python train.py --head_dim=32 --d_mlp=1344 --dataset="wikipedia_en"
MLP neurons of a small language model. Each row is named by its layer, matrix (down: output weights) and neuron, and shows model dimensions 0-127. Each number is 500 + 50 x the weight over its row's rms, rounded and kept within 0 to 999. Numbers have three digits each.
A block is one neuron, or neurons of one layer that tend to fire together. Before each block is what it responds to, as a language model described it from the Wikipedia text at the highest values.

Description: Initial-period and first names
L7.down9:458487499499546456493530541505511490441603549530460467479470486459488528544429450531575521521512536528635554603520486540424538541368421562555519479571563488491597485506447525544467510468456398521427450505558406437493519629506524553532506520508437444534396423509546538453534454458531527465580527567447460514570460435548448602590440468476463511508444457505557513519428472565480512479529
L7.down365:516465456514555450436528414635516454419530512509542465465562581564538471540522488492479455539528513444480499516565423453619476487617502489491571556473499519523561456454534592537465454500561512512497462597437507461414456527468494398450498396404434473534571491526472484447571527577479413508480532571542535524492423507516457545471511424560550497470532519518428464521461461460503494409538
L7.down535:483487486588470571525433442459486502500501532511492501482490534490500503480480472481524506562529436415490451446430488589496435451570417484534552497504512569487425503407513516463466483516557439475387457550519497535534497454516552408437450520598490480494405439459520487460582457485568534434368471481529473501481530518542461509438437575551570451517445487517535462485490441541550540534557
L7.down608:479332458539434501521559519486565490554478518422572523423360501504512501459543440470494491525506481566459529498405504556434479471550375503384455574536516508522531453515575585408473446523427551484494579494518465422500483509503459458481561420570508583485606488438517553524522427530516476521408486424522519428464534520535512518531574510592573518540494504589473445383486472502469489512421

Description: First-name final pieces
L11.down541:410502495537543452431464498508530492578541545492519488498575582458504542466499521526488562550519446564392486477535437375579512467581457443514528522454514426562465482518538650494515516526546483549458440485392483502495523464603472508517456447413458545554531541469490463523622484554492409466557506517430488426431470620505502479484558446575533551520508542537470453480558550484502475467392

Description: Main action verbs
L16.down56:548488501572437434404537638606539487487577470511508539542429483486473547466566496462496487461533465497518530422512493448503546564620504581567490387497534598540525452483495392427496596518535506596509518570490548431498432550530493450492496496494559477481575387566490551512462600495531466431551464448536587517551464518510523529497480455520521492483399594537541588486447517434424494479465
L16.down125:518469561521527567546476526546505546464534541560505491481514451549490537491516485464555450493451475527528521497531446456509589469506583491489507492593596478501521442480480424422512445554395487518502516499549516535445487537368410467471502473532490518612586494548521468545512438624566569509496660479612554536434508467459502449522490528483500492478483505464502507498494544450467531499494
L16.down261:521523442541559406505509448485423536447486484427515561438523522602554465470560480545570470494448562540559471542497573581554399565508412514549586517527498520465512533461505479573509434422495408522536477477475493507510550526443513594483468572541603473423492462500460498445482485492639438521514499464511577529520509466544596571475370545567594475491548481564487463515409576447470440525443
L16.down364:571469449433468474518537508473506525405563582510558515497560550571484463524579529504552451469419587472460428580452465461465521471468491553503468575552520519515463540428458479448474407468577462494543467534592508430401567382417476476597491516482546460499425546501458501440466569525383580525530605480600545436591558530550529482459518529450533551614562512447464461448529433393499534408522
L16.down392:393592449511541426511465518505478539476430560494526454445494413527531491523473516429527493501523459478510488420551431370472556473496424447529405555493479501485555525520451555530478523429602537463547441528516444465500567558505612454542536491470439532564432444539455414499442482596615593545589467552570474525432493540522470581525530496562420507545491467510431469427594483498472527477509
L16.down445:469437451483533500391514569540418481411489456570552489439524496519552547435456585475518542503332462522431529521474489483504516512439428469445478481436494421413549460551512483492519451406400531471606415482482494490491482384542463523490420490540531543546501563472440425419489516446504509402573486495557490395496430495540505462469475497389425430558486524478399432542535510468554569581491
L16.down490:512447525514444469442477383454494553525487355530429447510452493495429447434515494435436423507513479499514465503483544506476497536492539532438508487581509568497529511450520375525500450507573494499516520562477485465426570508562484569466495488634497558493561581563565518436618468504499467456524455560492523585489452485568565507500578453596567510443458476469498481375451550488459433505500
L16.down528:448541464536546550509552553463530432439496532466509513495491607488457516471537453516404486527553457508535607594519576556512506573545482532536547605540590447505433497451450481615491575510467562492435438480462583528555453528407416530607438498474492558481655432456571461411373449483444494468469492511520565497481457581383570499507516470496518518542493572461449461459646465562469501532462
L16.down713:450541538447550530525516540580496421453521569377377512475521539502470398520561573521488513556480489440492499403522524527514484538365506431545552514459479502508501489516630498467492550444489530489515528469500482477526416507458477570437459458453554534497536596490507556540458543457457487425541429506495421536575447503453581548396502532558555549475534523521476445581433489517506490542436
L16.down895:527451509502509487499549480530504472466515544489483594456511438478497497443567473534458471544506483514536508438519420561462503524580551535469590539498469557490409543464468530565523529526525619524568437490487539553500493528515490572482452485469522545454526557497523487611485529532432499444513480440540477454472619455529538543461535425463534423449492550565438483385464477521526514531499
L16.down1027:434528444441445434484424491496476570464483581436524474544566482508486557357500536542526550432495660502496513465417445480471489571447485515421524499469527529457408413495488510563475465446513507598517567529501455510514446544613447596519576397445502580475495552528523602443515492514575596486464530499532584495559550425493519467526552364542591457508471511443517603537520437449456419520483
L16.down1120:451566575397513488502404454555463503577525430448495522578543482516503490505417492419483578510449552497501514516474477485515512523467487531519500473554497498539478550507468551510412465582471538452521493473553552437489576496606507398546545468471497475554462532538528437424513518494555526569594485468445500474475471513458565575537497471538518509434516552418450508530607546587486450623557
L16.down1183:488465470502542476441540556637462468453531490501505470463617509459517516497602469477565509551525496626419509529510523499471500531529498539574479464500491529529547533536523548439454470522470454559539556520542515535473499473538491478461528529431475523599420565470476498457508500459581442489417542475519414402545569507568378545555524441461521442522555363551443534462465592532545474537455
L16.down1227:503406554475540474573519520535493555534491501509510447458474510545427500545495528514555560484550520502540570532468525512452540518439403547574516476401510407502515506560596510509521555456388520521451509487519535458539419398506521596445521551516532593497523493550557466571511488525536452579470538508542545627441493528460458387462465527563482476528548465558464434515496573566467513441445
L16.down1240:497488554586496486595498471472497453586352525566509482528502522529562509492434471509389551452478530608477491438535403430487543528472386507469482522509525409434454476508495566480662577537498480470510500507543556499445517445487500496592512507499478498520506519518563489467570523455457517501516433490530509509433549529541472518434502566575488453407472464502497461524556508467546498446446
L16.down1268:493360471562477538463542504544568515535444509531464550532518491553635579507530514526479434435565620470555389574517475548467518417511483486521537481508456540482509621534438472372483574531449476410516496524444487501448469482508467487460443534543520568505510483467519505526567566503466567489525549444547516498496464401501446501514489475472434445538493562501436555418439490563497545531570

Description: Come/comes word completions
L7.down34:539559539597509394371509516582521621448512498539433442540457464547476548534514533528589493530531579620533548513499506461533550477466488534489488550469454471516523434507476533502444473472506528559511352475521454450511570482500460405535400593480537414528446448460572459499459531420538598547492592529449490581560309512467509514496428492457414525553495545474530515588475434509516517482505
L7.down362:519500566413491426509535508453548581438456500444553436527520471470552467499542521448501428476470495474515551463472503520441567627454512547464496473465503544399577519477617473587420549478492498481522481462580455466510538491555537574503453523515559469619492470573497554582442447539478552500471442498401491405598410423537523460565462472474526470519440506527478436453515511523518450479458
L7.down840:423534461561579460507442483520452461525563451560534513483539473506541601463443570472529542459459488495510593450496489578489453491412537622531507420525418489445598444475540557539448514506437523497550532494538503582492389476498546484508473497575609420539540501506573429550508474548470443533552525515480517565543405462479499474515436483481404474521484467483437463474510538512522441499391
L7.down1312:453565484482502498511547477451563555513467434492614432539553455525513549456474470438487496533578482414508436494569484505478366391526533423396524534550509640443501524523435407505486392504497624485541553475401537504566431463454505473542472426520409519575469572462504467496503380460512560488529495494498487559471493493553537491579491509572427514502503493530522544513534533439488537607495

Description: Transitive verb completion
L11.down299:541540468533558494550484485509530534477471506386496528454478539446474406535455463609569519478454527437506399506542654414409526466619474501468541420575530547485504483478544488521544539452509475437513488457529421524555608411499455589439519530530488547519453553505586472491477577442495501407573554421506510517420493554504468529512489484603496467471423513587524440501502579523440559458503

Description: First-name word endings
L16.down48:461521505498548545543385405545496455494486401564507511580472553508540498520506417523442588517530516479497537417477450494543479457463490495521428569539458538565554562589614506493436556488536524528503499529388474561485527513524566495538472411453461566439569461479475481506517510559490457454622486444523545605508458498462603477523502537507602502483549553521480429419597478471549485557445
L16.down258:587535491501509476539473412522427492462466456423504556521454456535611520535524497541579458464451481455437524405497427519417564470542497582463519500449462474454454462458428463554585494535517608471471467460501465392551458474543517555341451495539573537478474494456398427507520591405462497449445461501434527554433517435456530522492554586541452512571481482548464447484560448548525486446554
L16.down323:525456482523551489542456596467529516530397553488574422497475549520566497565511531486543492518505499507526517572484536562519450437594547509472434518485468483568666526481443580478527396452411530525442576479485517525518555518506540514498476525475541493400574461538491537481531460513544506570432505473501492502434500414445518515480461488476598513533517612508471577447518525430527416534525
L16.down498:538457575465561486583508502434468485587473499532581509520519545528493516519483581549511530399496507406645473502503543514526507457529508521448502472482504566447590503507454566525560536560516454506462423510446528486553484516507505392428426527579598412531481485553476590434467474471484498422599562456549497404485531425551418513500506495518533491509496412499430482406550411411463540480525
L16.down531:517536456447521588517459463560543535548393496532521482541511602490545497484559518442566487446536523430534519488442536538426464467486484515560485470556536490568500555450538457540406518586505607533594446452640562512420541476435487506403493599455470494567529404475512440506463493491468482489604518441510526636537503476512444510547490527504375471571542436520526524407498473522462419534547
L16.down566:407609498465500496563542523510528574609486494522526559512521490425506504446465543538504487429527465539559514492571452588552445567445505539485489530548565541529552531528543552455460488504523425444510437481473429517455467583396480420495471476479499532479445552461480533406548446554512468413590524467526564428470515598652528445559497559464595505518524440558375445473558467476541445490498
L16.down621:531482510517456510490437465476556590457526479519535467580583506378463517478456519466488481547490552531519501503470552524489490510535548516519446470463476495516463519504510507526579515510520545495521585467496473541421522446491482466466609458474509494569529496507517499420431445520603406541523426494636529440448567500567510407487451479575529491559540529448462493555442494583439469501570
L16.down622:555436488491541441484586510430456539497515536541499502503490506533361470484505444503529508563496485409570507496454473518553566481473516519520539455528474543518521419421506483402520352497508565455521551592448467406459456518604467545497535515546503559625524536544601456461527483451450461581609518490524528558460442471533404523476521523537550492586481521490407520450516440426514472475504
L16.down640:438547484408424547468446436506438506464440524460510524513450564625467485507527559511473541528528526412433457536484543478451448505519485506518559465614492601441547446533440496469519522492430627464495448515417557478526466643488557604493498558510515478524522401486485452493410433498543504563539446616500505549548448555533468489556482455488499463535606438533524467444380484435531492460445
L16.down706:492528597420455486539529502438570455591483513411449560543562442476515544452570489502463450492491574518503474466412512523449401493497518516549560550572456377500564511575439530488491558524457498454529470403555471561545472519539492510451495492425400499511582548440460501521511480540489428486497495560453461568558606462394514634597491430524530492549531451606402566464488569499480564554463
L16.down742:296553491506550566598549519497478512544484555433459462430509500451574497509414533498499604492527416434522486458452546480551465515482503393456447516540379493427478507535403608423537532428505590494467456519473565553415540434600470478466529476466451489523470504484548457527523489513466547497389449460621533491409505376533522507545486552480502564500531463515454403446459558443500525422491
L16.down791:439491531430491416537523469538481496588510397570506469417402537503555563576469478541513509507502511433543532507491494592457440590565604478531461559564455483657602584531525488525469496430536493479522476480485468468541480541478503451513574462514457465447639539474525470466577476536466502474556436422435501485416474479582541515556539413540486483567537533537454493495482523388556487524482
L16.down1077:464390555510494413568388475481420443507516427530445529472477505501401514541499442479464563500544492549472482471443542497412490457447599494534464585410484467550578549543511586536579494486450515507552457515463575507467418463579547562556531506515461438539525489516518440520497533577444497566475477463463450524476401457409500474485511501448550422561568472555551513472467503499486526528383
L16.down1078:581469570523509495465565478603520530445427528498564542523432542457515518456581547429389562550520520428492503609546479508526428525482489470558514512507486534467516439418492507386499461506519501448501604571547432487443553451477417529521480446515509462386428492485507367441443501489488442507585500480514384503510422553531494631532535529471573471578435484502538395412506472518475489498571
L16.down1299:419537457514473503510492516480432484496502350547496517481511580502477537545612575547495573526583541466587524501586501560509382475522523515563493579487447476552538456438442516469624518452528623504500497570524478508589559462616504560468544499602521467503424463493504490431458492590531503468666525561530494533526502519519524505462470535545452538553531503455549581499479449504392416535511
L16.down1336:510592504460434507494542496428533398532444449479530517482539583483540533465501505473567501484538607440465475528583492556417519468449563496587512399658490431491493554421511499471463482510428547513499478497488442587486545514474484492583436498542515534490520499509493540544423454412571483522510537478597505514558540461535478537558509520469492544556468405495603436566428463414519432381557